From a checkpoint of a small transformer trained on Wikipedia: vocabulary 4096.
MLP neurons of a small language model. Each row is named by its layer, matrix (gate and up: input weights) and neuron, and shows model dimensions 64-191. Each number is 128 + 32 x the weight over its row's rms, rounded and kept within 0 to 255. A neuron's up and down rows have the sign that makes its largest values positive.
After each neuron's rows, "fires on" lists the tokens most often at its 100 highest values on Wikipedia text that the model never trained on.

L7.gate382 [ 88 122 117 140 105  75 129 143 131 129  75 116 147  98 167 154 129  90 125 116 142  76 155 110 110 106 153 143 205 113 146 125 150 156 145 139 138 117 114 112 111 132 193 153 174 109 161 115 129 130 117 148 107 137  89 159 141 124 177  99 140 140 100 170 169 236 109 148 121 158 134 182  76 149 108 133 150 161 122 130 134  88 160 182 114  74 171 155 100  81 119  61  65  91 129 151 149 176 137  81 142 153 134 104 117  38 172 131  89 157 139 157 145 145 121 154 173 135 107 105 155 110 146 166 151  98 146  99]
L7.up382 [ 97  98 158 111 131 124  94 126 168 124 148 118 160 104 171 108 140 175 121  92 152  86 119 109 189  99 133 147 141 162 132 170 100 129 160 162 161 139 143 138 102 138 151 122 163 122  39 112 118 147 126 199 143 130 135 184 103  93 170 192  87  84  98 137 100 176 101 124 163 172 168 146 156 102 155 176 124 130  95 149 183 110 104 134 126 152 147 137 146 138 164 149  80 120 138 108 137 143 149 170 168 167 123 104 109  79 160 107 111 162 135 168 177 111 163 190 106 130 139 104 155  94 140 114 167  65 122 129]
fires on: ".", "ad", "ele"

L5.gate248 [171 185 142 137 133 186  89  91 112 155 126 155 139 116 160 107 151 153 161 109  92 142  93 129 138 116 146 111 109 129 119 135  86 163 156 126  88 115 154 130 150 159 142 105 151  49 141 128 100 149 138 124 147 144 113 130 118 115 148 149 163 178  88 159 133 110 104 158 212 155 137  98 146 184 112 152 126  52 137 110 150 135 180 158 119  98  71 123  75  68 115 120 137  88 115 128  82 116 118 106 162 125 136 122 122  91 124 122 121 142  88 136  95 122 122 199  62 102  96  66 152  89  89 108 103 105  73 107]
L5.up248 [100 247 113 145 175 127 127 140 168  67 151  83 114 138 141 143 184 140  74 108 170 139 117 136 141 145 114  68 153  93 168 164 143 138 140  91 113 122 170  87 136 141 117 118 177 133 144 157  93 133 135 144 104 189 159  96  83 131 145  96 119 117  75 169 130 137  99 183 102 146 118 136 165  96 111  68 102 133 145 184 111 123 130 126 160 104 139 163 137 111 108 119 132 102 156 143 105 177  99 159 107 168 163 143 154 121 144 158  98 169 100 160 101 123 125 128 215 133  90 110 123 104 133 117  69 143  94 194]
fires on: " open", "row", "alk", " min", " paint", " cover"

L3.gate385 [150 126 119 124 101  78  63 144 107 145 175  88 102  97 144 102 162 138 101 158 130 121 102 134 176  99 167 152 128 170 184 113 107 145 148 175 120 151  86 166  97  89 142 164 155 167 156 112 141 111 181 174 125  90 128 106 157 184  94 164 146 136 146 155 145 168 132 148 163  85  85 139 158 148  76  64 167 156 121 139  71  96 187  94 143 181 156 146 100 169 153  95 157 168 162 221 127 123  77 161 209 143 119 177 134 118 151 188  93 138 124  92 132 106 138 152 144 112 108  83 129 110 101 156 147 116 152  99]
L3.up385 [ 82  53 136 145 142  92 101 151 118 123 148 168 127  70 133 145 176  66 115 122 159 113 118 109 157 158 148 115 122 117 170 175 140  86 154 170 151 138 158 160  80 127 100 191  63 149 106 149 127  74 119 157 133  92 171  43 133 117 114 128 160 105 104 161 192 118 116 165 158 180 133 153 150 121 124 139 116 133 133 166 110 141 147 114 182 104 153  97 164 131 165 129 183 130 104 151 129 128 132  89 141 163 127 132 182 129 155 161 138 156 138 120 189 142 151  45  81 178  78  69 163 171 103 156  67  79 163 141]
fires on: " has", " had", "es", " is", "\n"

L10.gate301 [138 181  78 201 105  98 118 148 101 166 150 138 122 135 117  90 141 120 136 111 131 110 124 127 119 120 173 122 106 100  82  96 126  58 119 115 166 140 105 129 143 157 124 127  85 143 162 105 184 147 133 217  94 114 148 131 163  85 148  97 159 106  88 196 176 154 123 113 136 112 140 176  90 140  86 138 123  60 153  94 177 131 126  98 134  79  56 161 139 151 176 108 111 139  71 120 142  97 141 130 162 162 135 147 110 120 132  65 105  77  99 106 154 148 128 141  82 123 125 108 179 144 118 171 164 105 200 147]
L10.up301 [132 147 124 109  93 166 111  80 104  69 115 145 160 102 101 146 132 163 189  82 121 170 100  66 120  75  65 126 121 171 110 105 122 132  84 137 160 166 106 108 147 142 145 148 126 114  82 178 118  92  81 150  71 136 110 158 142 153 141 152  89 194 153 167 111 139  80  80 179 102 114  82 133 100 126  99 128 134  63 127 143 109 163 131 101 156 124 132 155 136 162 168 136 145  96 144 195 168 108 115 103 102 109 114 129  73 136 174 138 125  79 135 169 126 156 133 155 156 144 166 143  95 143 151 209 145  94  92]
fires on: " the", " of", " near", "-", ",", "t"

L3.gate152 [161 163 131 123 199 113 168 126 129 109 121 150 113 188 123  62 127 143  87  97 120 132 137 104 133 114 163 192 116 101 134 151 183 125 117 108  80  78  84 129 140 171 128 161 142 157 125  83 105 129 115  95 100 170 121 116 159 145 158 140 115 132 150  99 131 177 128 204 110 104 134 132 138  79 106 141 105 146 155 120 187 158 209 157 120 148 136  69  60 107 188  91 167 162  83 175 100 121  80 142 157 132 132 106 151 142  79 128 143 109 117 135 122  73 146 146  89 119 151  94 176 117 160 122 128 113 135 113]
L3.up152 [157 132 118 151  85 140 141  86  89 112  83 111 156 146  97 132 146 141 172  57  72 167  64 101 121 130 135 175 145 102 110 201 154 120 156  97 102  51 162  50 138 156 109 118 124 154 125 175 126 115 139 171 194 169 123 150 110 123 136 115 127 149 108 112 137 114 179 162 164 129 178  93 131 103  84 164 121 105 114  94 155 154  75 147 146 126 115 145 120 148  84 123 133 148 185 122  89 114 104  80 184  88 148 125  71 149 162 161 179 179 116 141  77 101  93 160 139 141  68 138 122 131 146  96  81 114 100 154]
fires on: " city", " town", " village", " station", "lement", "ield"

L5.gate169 [146  91 126 123 143  62  94  77 136  42 117 109 128 112 166 150 137 126 133 139 127 121 172 130 124 136  62 104  65 116 134 188  57 136 205 124  94 110  87 115 161 124 102  80 123 127 181  81  66 161 106 152 103 100  98 104 155  96 100  86 176 134 105 139 114 111 145 140 132 165 148 140  81  83 123  79 138 143  85 157 125  88 124 153 180 211 108 192 146 138 143 142  95 111 164 105 117 117 117 104  78  74 138 126 136 182 160 108 102 154 117  98 181 132 120 145 184  89 102 128 157 111 169 132  97 181 119 196]
L5.up169 [153  92 130 138  82 100 156 113 113 105  80  50 143 148 124 121 130 138 154 173  74 134 217 148 135 131  75  79 160 107 147 133  88 153 173 108  79  82  89  87 155  89 120 147  88  96 146  70  81 129 103 169 107 103 139 109 132  80  71 115 155 163 151 152  77 124 154 145 118 126 173 135 106 143 183  64 140 152  79  59 167 114  72 140 123 125 135 170 116 178 139 168  22 147 155 154 135 116 126  73  56 122 127 138 138 132 136 184  99 123 124 137 117 136 122  82 110 122 103 144 163 113  89 135 145 148  92 138]
fires on: " Pr", " tr", " Tr", "tr", " Gr", " Br"

L5.gate99 [173 185 125 162 156 119 133 146 116  59 121 111 153 138 133 113 144 126 140 123 131 106 154 136 186 152  76 137 176  86 207 168 173 121 151 148  97 114  93 173 176 168 188  85  91 187 106 121  65 125 162 122  97 138 116  92 111  95 168 113 103 123 126  73 192 143 172 105  57 130 155 131 152 154  91 133 109 115 109  96 153 130 132 173 154 151 119 177 118 118 101  84 128 233 180 140 128 126 129  85  99 146 106  63  97  77 145 159 146  99  99 115 116 176 207 151 104 156 171 126 143  99 147 148 164 151 120 148]
L5.up99 [129 105 121 113 125 146 137 103 157 115 107 117 138 128 136 169 141 110 133 123 125 138 151 100 118 141 115 119 139  44 126 148 156  87 161  78 105 130 119  63 173 154 133 163  62 183 153  68 101 176 175 151  97 184  47 150 105 128 143 106 136  84  65 117 105 140 149 146 144 137 129 124 103 118 174 115 106 120 142  90  94  75  37  94 148 139  90 157 149  84 188 131 123 169 111 154 106 137 119  61 107  67 156 154  93 164 161 143 153 126 121 107 159 115  89 142 179  60 101 116 133  54 114 107 112 159 180 108]
fires on: " for", " impro", "20"

L8.gate387 [178 108  99 178 119 114 132 165 126 151 145 159 188 134 105 137 170 144 132  95 107  88 125 133  95  92 165 119 140 101 154 115 172 163 144 135 101 117  89  83 109 140 102 187 143 140 149 139 185 160  82  98 123 126 204 110 116  38 138 101 103 174 118 124 175 148 138  87 117 115 121 153 164 121 112  94 180 136 152 123  72 152 159 126 145 123 118 103 105 165 108 104  99 154 114 155 122 115 128 109 103 152 147  91 204 138 139 107  79  68  75 130 110 136 113 106  58 134  94 130  49 164 143 148 136 155 120 162]
L8.up387 [ 80 112 235 169 129 120 109 116 176 107 151  98 101 105 135 134 159 157 132 141  87 140  73 178 150 164 129 169  79 132 123 146 107 192 120  92 146 146 105 172 154 132 144 129 126 152 104  69 145 140 126 109 131  95 117 100 161 103 142 134 141 135 153 170 117 142 134 171 212 170 149 148 132 102 101 133 142 117 176  65 155 138 170 122  79 161 100 182  81 126 132 128 151 183 125 157 111  20  58  82 129 123 134 169 111  96  80  88  85 109 122 140 153 107 124 186 108 109 122  98 166 116  63  93 164 113  59 165]
fires on: ",", " by", "m"

L8.gate289 [ 91 102 106 155 166 110 124 124 143 151 143 186 150 120 115 123 101 130 148 108 130 150 175 104  83 100 179 132 170 100 129 112 134 144 130 124 112 119 132 100  98 147  75 125 173 193  94 102 101  96  74  82  88 110 176 120  89 129  96 165 170 149  78 146  85 134 121 117  83 174 133 124 114  93 140 104 127  89 141 161 152  98 188 137 169  66  97  83 111 120 156 185  96  65 133 147 134  95  99 147 109 193 103  99 142 150  94  84 141 162 143 184 130 107  62  83  72 142  77  69 165  62  90 175 165 166 133 151]
L8.up289 [117 150  79 126 162 111  93 105 138 139 142 103 144 177 198 114 121 164 104  96 113 103 111 116 152  58 179 143 122 171 136 146 105  83 126 123 142 150 118 111  92  45 155 149 173 129 110  97 148  64 104 178 170 118 172  97 139 154  84 144 146 112 143 159  98 148  61 141 112 124 131 135  99 138 146 103 109 121 117 183 130 132 133 129 150  69  85 134  47 101  98 114 148 128 170 144 147 178 179 159 141 143 120 126 122 140 108 135 121 139  95 160  60 164  88 163 162 141 109 171 118 119  57  74 143 105 118 140]
fires on: "ar", "ru", "our", "al", "y", "a"

L3.gate474 [160 139 141 103 127 112  80 121 144 111 132 159 154 131 156 132 113 169 179  96  64 136 147 127 131 107 169 167 109 115 173 122 117 108 125  87 107 164  76 160 131 171 136 161 141 151 198 153 101 136  56  93  86 111  96 179 123 130 159 104 106 157 199 107 140 168 187 142 141 142 104  97 179 151 130 120  85 133 157 113 164 102 132 143 113 165 144 136 120  75 158 103  98 175 131 133 127 102  95  51  86 102  73 120 135 105  64 127 148 123 125 131 158 113 131 110 140 100 173 128 120 118 188 159 134 129 126  95]
L3.up474 [ 98 130  95 141  94 102 154 142 114 125  98 156 189 112 174 128 102 156 168  77 178 211 173 152  76 181 101 175 138 133 120 154  69 101 161 114 131 129 107 114 102 118  89 130 142 148 163 142 108 127  60 120 119 167 117 124  95  69 156  33  95 104 168 124  58 137 130 123 121  88 122 131 168 145  99 168 153  85 136  63 114 102  92  70 145  91 106 130 165 137  75 129  85 128 134 112 109  85 113 169 102 166 139 126  56  73 142 112 161 116  92 108  89 122  99  75 138 159 181 125 153  95 166 153 150 172 165  79]
fires on: " town", "J", " city", "erm", " reg"

L8.gate79 [ 88  72 108 136 117 159  48 117  97 109 156 106 139 114 121 122 113 207 125 131 139 104 122 100  88 141 127 112 177 140 174 162 125 184 139 138 124 128  83 169 111 114 101 136  95 149 138  86 114 112 149 132 112 141 122 124 100 112 138 123 138 112  62 169  80 105 163 109 155  95 126 111 124 138 176 101  66 123 197 202 119  99 119 139 162 155 180 126 130 123 150  55 128 101 122  88  88 137 146 145 186 139 150 149  94 132 115 120 139 146 114 148 169 124 122 157  83  93 108 150 139 159 133  84 134 166 132 143]
L8.up79 [179 133  78 155 148 125 152 154  97  69  80 109 121 136 120 164  82 134 111  69  74 109 133 108 135  88 120 134  85 141 128 129 122 107 139 169 114 179 120 182 128 139 152 163 126  55 142  63 146 106 105 144 147 145 152 142 180 124 152 109  97 171  91 139 130 121 187 154 134 144 130 109 111 141 158 111 202  67 135 188 129 163 111  69 130 158 130  48  93  79 173  85 144 117 144 151 115 159 124 125 157 137 121 110 131 106 127 135  84 114 157 117 157 100 108 140 118  59 144 106 134 102 167 153 120 128 180 143]
fires on: "r", ".", "d", "t", "g"

L7.gate80 [120  85 140  82 146  95 132 138  95  98 110 208 146 108 134 156 103 102 122  99 160 102 145 112 125 105 148 120  99 179 144 102 120 105  80 116 179  88 149 132 104 118 139 125 155 129 170  93  70 124 128 133 108 115 134 102 128  63 158 112 131  92  84 138  88 103 105 156 176 162 138 121 123 145 174 116 121 105 155 186  96 128 117 140 112 197  94  85 150  87 112  74 144  44  72 121 116 144 139 160 125 134 186 134  91 118  90  76 119 124 163  85 136 104 146  96 164 133 158 179 176 149 123 155 151 146 171 110]
L7.up80 [153 172 110 136 128  81 178 120  90 148 129  98 120 126  67 127  96 157 176 142 101  52  73 142 124 170 146 106 107 189 127 136 160  94 109 180 162 152 108 113  94  94 168 114 117 122 143  91 129 124  87 102 122 126 151 164 133 144 162 129 104 118 118 100 134 104 141 144 199 125 142  80 194  60 155 102 146  89 164 191 174 153 157 129 100  81 112 120 119 143 191 144 151 154 114  69  82 171 131 173 104 117 129 126 155  76 121  63  87 104 145 163  53 141 169  81 143 185 140 146  61  86  98 143 161  79 112 115]
fires on: "and", "ock", ":", "on", " run"

L5.gate20 [100 163 144 138 110 114 168 174 171  94 104  85 162  71 143 155 157 111 164 152 130 159  96 101 136 110 124 181 167 129 100  82 108 102 113 154 109 114 108 154 158 149 127 158  98  56 151 106 113 134  90 150  78 165 155 149  99 134 118 104 134  89 142 181 140 173 153 127 134 160  90 113 133 185 151 183 140  90 116  99 155 166 126 118 112  55  99 145 129 157 119 129  94 102  81 135 175 108 116  43 185 137 153 105 124 112 118 185 162 128 122  95  79 167 155 171 101 141 106  83  97 111 101  93 169  64 132 104]
L5.up20 [133 102 106  69 173 170  85 118 145 117 145  89 113 121 156 104 125  98 122 118 112  77  98 108 150 156 127  94 135 226 108 120 108 115 133 122 174 142 133 140 115  50 133 129 154  94 130 129 107 100 159  85  90 108 156 164 149  76 148 160 161 109  95 141  97 172  85 133  55  81 150 159  98 179 159 205 105  84  98 153 173  86 100 186 164 133 164 130 130 120 138  97 146 107 147 133  94 116 167 144  67 115 149 152  79  88  99 153  92 160  97 203 132 140  95  92 152 183 139 147  98 122 124 125 138 119 183 145]
fires on: ".", "ra", "ine", "ve", "que"

L7.gate64 [ 59 143 101 192 126 114 127 115 135 152 173 120 127 161 159 138 105 166 104 101 147 145 160 177 209 166 103 105 130 136  87 142 138 121 143 162 102 128  82 167 131 102 124 124 125 184  90 105 172 102 139 101 152  41 100 156 178 123 182 109 125 178 111 143 108 113 139 112 128 102 144 133 177  76  97 136 168 112 142 135 137 193 162 131 189 137 134 110  60 119 150 174  83 144  99  95 167 154 106 128 128 115  66 154 118 151  78 128  58  96 133 163 167 111 118 127 116 159  85 126  97 161 102 117 120 124 170 166]
L7.up64 [106 118  55  85 110 173 132 149  88 118  91 127  88 149 103 122 165 186 117 125 134 107  88 167 115 146  93 120 154 178  49 147 107 112 144 133 126 123 123  86 123 163 186 109 193 112 128 153  84 102  80 190 116 137  89 158 152 147 152  85 122 123 144  65 128  77  82 142 116  84 145 133 159 108 138 102 104 134 119 154 196 173 153 112 140 141 127 140  85 116 108 150  75 162 153 114 162 169 138 166  54 102 100 103 152 149 181 126 173 130 159 127 142 136  78 174 156 153 109 125 129  95 156  82  88 137 152  35]
fires on: "198", "ement", "19", "197", "196"

L8.gate444 [113  84 132 105 162  86  35 121 156 139 186 161  92 149 119 140 157 175 131 108 156 144 109 104 157 104 117 127 103 162 110 142 122 122 168 151 135 122 157 151 159 125 154  62  89 209  96  86  72 105  40 221 131 100 122  77 129 113  93 145 155  96 146 100 135 165 199  74  78 134 121 121  91 168 139 111 111 159 177 149  84 101 115 113 167  94  86 143 146  92 138  71 117 133 124 125 133  86 120 104 147 119 137 145 141 142  93 131 126 122 113 106 193  75 137 139 143 137 135 113 111 140 106 187 140 193 130 155]
L8.up444 [ 90 132 200 136 147 149  74 115 132 131 176 153  91 107 109 168 132 106 130 138 117 164 124 167  76 115 114 199 137 138 119 122  90  64 125 101 107  90 152 128 147 173 205 167  98 215 150 124 188  94 137 136 137 112 119 106 125 124 119 154  77 105 176 117 188 100 175 157  91 104 153  73  95 159 126 117 179 135 169  77 134 136  92 179  52 103  85 137 145 120  82 135 148 121 135 134 136 116 154  79 156 135 151 125 119  97 159  88 105 130 140 168  77  98 121  77  91 129 145 153 154 221 172 208 116 132 137 132]
fires on: "ed", "-"

L2.gate410 [115 138  63 164  65  96 122 156 138  56  99 149 130 113 149 112 154 160 112 119 160 102 137 131 127 163 136 118  62 138 149 178 162 143 107  99  82 147 161 131 128 133 132  99 129 159 134 136 106 136 157 101  61 113 178 151 138 118 104 107 210  85  94 124 172 124 171 170  94 111 112 114 111  71 164 153 104 141  78 122 132 101 114 155 158 152 138 167  68 183 111 139  68 150 149 164 106  58 127 125  75  81 113 124 108 193 111 134 136 214  43 154 151 139 127 144 153  86 131 117 177 106 100 140 137 138  67 108]
L2.up410 [137 135 162 100 105  92 113  55 166  94 149 156 164 148 156 190 119 101 170 132 146 148 156  79 120 101 120 155 117 186 192 163 107 148 140 123 118  91  85 112 131  64 151 154 127 143 183 113 109 136 207 100  47  69 142 167 143 112 130 120 161 157 160  74 126  98 123 112  88 136 104 136  80 141 166 103 107 138 124  58 111  95 129 110 175 184 147 145  83 112 153 142 115 119 151 156 136 100 136  77  97 120  92 201 133  90  95 160 175 108 155 121 106  73  81 129 100 175 104 141 128  85 135 177  69 145 156 127]
fires on: " Tr", " tr", "tr", "gr", "eek", " br"

L8.gate502 [112  55 133 160 105 117  94 183 152 103 147 141 105  69  96 129 164 117 116 155 117 131 160  81 156 118 116  99 129 171 138 202 128 109 164 232 116 158 106 174 137 144 114 100 137 195 149 109 100  65 142 145 112 139 153  95 106  54  80 127 131 138 168 105 124 186 172 146 156 180 155 140 127 163 152 125 100 146 151 125 116 116 136 159 162 110  90 126 197 115 134 119 120  78 100 113 120 156 120 141 183  73 134 143 122 149 128  87  96 102 149  81 175 172 150 200 130  91 138 105 140 141 133 153 169 138 172 105]
L8.up502 [ 78 188 145  92 127 101  95 123 122 121 138 171  78  98 104  87 164  98 138  84  72 113 134 148 165 123  78 189 124 114 100 154 140 157 105 109 119 104 167 126 153 158 124 149 104 167 156 166 127 122 141 128 108 157 143 113 202 155 133 176 124 122 108 148 131  79 182  87 173  88  91 149 114 162 141 104 138 120 132 109 158 139 101  99  73 163 182 153 161 150  97  78  83 148  69 161 155 114 177 160 117 104 149  94 177 104 136 120 180 132 153 158 135 138 183 149 141 110 155 170 187 128 152 149 119  98 108  91]
fires on: "ed", " No", " inv"

L7.gate488 [107 128 150 162  84 112  53 134  68  68 159 179 161  89 156 119 141 127 108  84 140 149 192 110 118  83 138 135 129 120  74 122 108  63 102 125 146 124 134 132 142 133 122 105  79 152 134  40  78 109 118 123 127 130 123 134 131 117 169 133  91 146 118 128  94 173 172 114 172 179 101 145  79 153 202  84 142 117 141 147 108 129 157 158 137 133 101  97 110 101 127 123 136  84 115 130 106 114 150  84  96 130 174  90 130 177 125 125  84  83 138 102 153 171 107  99  67 120 177 116 165  91  72 149 128 148 117 171]
L7.up488 [164 145  99 125  55 133 105 159  95 155  95 169 160 104 136 104 137 153 159 112 173 122 132 172 138 128  95 157 132 145 116 129 174 118 158 119 161  93 156 185 104 117 126 109 140  96  93  72 139 104  93 164 166 100 149 117 148 216 174 180  89 122 151 149 145 131 170 101 162 155  85  90  81 139 133  66 141 171 120 168 106 147 141 120 112  98 125 107 129  73 162 214 133  88 107 159 136 104 138 121 155 113 205 138 159 110 155 113 136 169 144 127 178 128 106 136 158 109 172 209 129 155  21 138 108 125  90 159]
fires on: " some", " early", "ertain", " late", "ult"

L2.gate71 [132 160 124 116 141 136 146 182 110 107  87 137 212 142 149 141 120 116 196 111 150 141 122 151 207  56 194 111 142 122  73 156 138 118 205 124 143 136  93 189 152 140 168 151 113 163 121 109  89 168 100  70  98 112 130 101 105 143 127 145 121  74 124 218  55 120 151 106 140 140  97  92  90 116  79 119 151 119 157  96  96 107 125 163 181 125 162 123 153 140 111 204 121 175 136 174 145 131 118  87 140 110 159 103 135 133 144 165 132 161 109 192 137 185 106 120  60 100  91 153 190 123 133 155 160 182 132 144]
L2.up71 [156  60 111 142  97 130 124  86 113 185 186 110 144 118 175 134  89 147 137 124 176 126 143 114 127 195 110 110 126 103 145 135 159 115 158 114 161 173  90 158 153 149 102 203 112 167 189 109 113 157  92 197 120 131  76 140  95 106 100 162 160 144 128 109 146 178 119 115  92 120 131  92  94 134 155 131  77 141 163 101 115  94 182 174 142 132 149 164 118  93  76 106 130 135 118 142 104 155 121 112  77 106 139 180 135 129  94 119 118 178 130 108 158 119  55 151 133 148 134 129 144 100 103 178  95 157 137 113]
fires on: " high", " sq", "20", "wood", " k"

L7.gate256 [ 74 153 159 154  93 115 105 138 154 112  82 156 121 138 130 155 175 109 161 137 172 136 161 120  65 115  88 147 177 140 133 148  87 123 117 155 242  88 137  53  97 153 108 123 162 144 150 119  74 160 108 161 114  42 102  91  86  84 158 118 123  89 147 183 147 134 182 137 158 129 115 106 116 138 145 106 131 140  98  78  81 137 165 180 153  92 114 180 140  98 141  81  55 130 133 154 114 145 126 143 194 116 133 119 107  48 113 111 116 120 159 109 124 101 145 135 126 159 112 153 115  79 129 133 112 164  81  93]
L7.up256 [129 117 176 161  90  61 121 185 107 139 122 145 167  85  86  89 146 170 180 117 116 126 157 146 115  92 146 160 130 161  95 174 134 139 164 122 136 132 164 137 117 146 190 119 166  81  45 112 135 138 100 117 141 105 175 130 131 175 174  97 108 129  99 154 121 135 145 114 125 162  94 104 121 102 161 171 101 151 185 140 201 172 181 135 103 175 115 136  49 157 165 136  93 157 100  97 115 143 128 124 180 109 140 108 145  92 113 124 146  92 144 186 190 183 133 140 129 150  89  89 169 123 129 130 137 168  91 138]
fires on: " great", " All", " high", "ad", " low", "ed"

L8.gate445 [147 117  98  72 176 103 117 146 163 126  72 125 134 120 109 102  89 147 164 190 147 141 157 119 112 119 154 114 141 128  93 114 121 115 130 122 141 168 156  86 125 166 102 101 135 137 114 151  86 107 120 110 134 140 138  98 140 132 149 155 172 124 133  73  74 129  94 171  95  72 137 153 119 118 153 155  97 100 175 146 154 202 142 163 112 158  94 101 170  94 189 129 132  57  94 143 193 107 155 183 130 165 129 106  42 170 165  90  21 121 113 148 136 159 115 166 154 107 156  27 150 141 129 170 107 158 133 121]
L8.up445 [194 119 113 161 144 164  95  87 116 106  98 126 138 142 130 106  94 106 144 126 162 126 181 130 150 136 166  66 100  34  98 143 166  96 115  76 127 108 118 110 125 131 174 145 144 232 132 101 101 104 111 109 103  95 133 130 129 181  92 155 155 112  82 111 118 110 153 118 158 123 148 255 139 165 101 102 104 126 133 129 152 154  69 133 195 129  90 136 152 106 121 145 183  84 204 111 147 148 144 139 170 117 117 109 101 138 127 152  57 115  94 134  85 123 108  58 125 127  95 123 109  87  81 159 133 113 123 146]
fires on: "al", "ore", "is", "ar", " Total", "duction"

L10.gate140 [ 97 136 161 149 148  64 131 128 137 154 144  95 166 123 154 129  84 129 143 116 149 113 176 144 158  74  67 108 146 115 168 147 142 147 175 108  51 127 125 108  88 163 111 149 128 143 140 114 160 182 125 147  97 108  99 128 116  76 173 110  90 123  57 119 137 183 147 123  93 159 122 142 117 137 153 117 103 133 115 174 172  99  75 188 193 198  83 196 135 136 171  89  84 136 110 133 122 136 115 161 119 126 113 100 192  84 135  92 120 125 115 205 107 169 117 117  79  72 153 135 154 111 131 180 162 103 138 160]
L10.up140 [106  88 107  88 119 153  74 179 140 100 159 118 135 106 118 124 138 156 129  76 141 106 154 146 139  91 137 125 135  91 122  99  85 133 141 126 167 102 140 200 122 189 168 156 138 145 114 120 135  79  71 137 159 102  64  85 192 129 195  99  99 104 116 207 142 171 196 144 106 110 117 127 141  89  95 147 145 135 134 150  88 205 128 119 104 142 133 181 144 108 132  53 135 161 108 185  62  91  50 123  71 123 128  92 158 117 174 124  82 141 137  95 129  89  85 116  94 106  95 141 119 124  99 132 118 116 132 120]
fires on: ",", " over", " \"", "born"

L10.gate128 [152 168 146 108  79  94  91 137 131 124 113  92 147  87 132 135 130 159 122  95 128 120  75 161 133 133 151 135  69 162 100  83 139  81  98 136 171 101 145 136  96 120 120  90 114 179 144  83 195 111 139 167 120 140 144 104 146 118 118 174 162 220 133 141 213 211 150  79 161 100  92 155 138  51 148 133 113 102 109 133 128 147  83  91 161 119 114  83 194 142 161 104 125 171 104 131 149 137 106 114  95 127 164 123 169 139 124  96 139 123  59  68 144 128 143  80 104 112 136 133 101 122 134 185  95 141 117 133]
L10.up128 [152 182 119 120  78 109  41  92 110 111 114 106 121 108 152 223 152 139 171 107 176 137 119 153 137 174 152  89  86 178 148 109 139 137 130 162 137 128 116 107 127 107 168 126  72 127 127 136 162 140 131 156 113 114 152  96 109 115 123 147 157 133 169 181 141  99  98 114  32 118 135 111 147 100  55 134  57 149 128 144  90 159 133 105 125  91  86 126  96 138 155 133  68 151 120  93 188 136 132 170 140 120 135  81 138 153 117 157 150 155  53  78 163 149 159 162 157 117 150 144  84 168 112 128 120  52 123 115]
fires on: " in", " of", ",", "lev", ":"

L2.gate218 [158 125 135  57 106  41 225 110 125 132 140 160 156 165 164 139 125 134 136 153  85 130 125 198 101 131 151 140 126 112 190 101 146 140 121 164 121 100 109 119 124 137 103 136 143 114 151 106 137  81 181  65 146 155 149  89 105 117  90 128 114 116 131 146 176 127 178 150 104 167 124 116 118 152 161 141  98 118 123 137 108 135  95  74 130 154  86 103 112  76 134  99 108 144 155 146 146 109 101 130 121  94 185 137 104 176 103 169 133 117  62 150 107 171 110 105 102 163 145  91 109 123 131 151  74 129 148 218]
L2.up218 [189 131 129 164 125 119 156 159 153 140 131 114 155 112 153 148 137 120 173 136 103  94 134 153 137 128 154  61  51 191  94  98 166 158 103 133 122 121 127 132  98 174 145 106 170 106 179 133  99 134 146 155 136 136 129  88 124 152 209 127 123 121 120 127  70 112 118 170 154 152 190 123  98 142 112 125 166  97 100 119  72  87 144  93  94 155 151 112 164 151 138 147 144 146  83 174 116 127  84 200 152 117 123  44 135 101 137 162 103 112 122 168 198 124 159 144 141 100  95 116  84 152 144 195  83  93  98 150]
fires on: " However", "ulation", "On", " construction", "ensus", "At"

L10.gate144 [ 75 166  95 180 116  94 164 127 161 149 128  69 153 106  96 100 169 131 112  98 164 113 127 129 119  88 228 137 126 109  56 171 127 121 144 140 110 122  94 119 118 106 210 185 114 140 212 200 147 156 198 175 141  92 155 162 147 149 191 146 108 115  78 145 139  84  95 135 164 103  77 136  82 108  97  89 153  56  43 107 113 126 138 110 109 128  48 184 138 113  94 110  91  87 116 133 137 133 148 127 159 148 141 107  70 101  91  91 135 133 131 115 121 140 158 115 128 139 158  90 155 144 111 157 122 148 142  95]
L10.up144 [199  91  89  80 140 148 151  71 135 108  68 174 132 154 143 132 117 158 122 113 150 109 109 163 116 150 143 124 157 186  86 152 163 142 152 132 136 156 166 197 151 103  50 149 133 134 107 118 167 121 112 114 152 136 165 118 122 153 140  77 144 122 137  82 172 137 134 117 147 137 108 134 113  89 163 118 151 135  65 162 140  99  88 121 137 172 139 118 138 126  75 109  94  80 174  87 108 104 103 171  95 104 145  88 142  99 125 136 127 149 144 140 159 127  90 135 125 133 139 115  79 179 144 135 171  74  86 135]
fires on: " and", "-", ",", "–"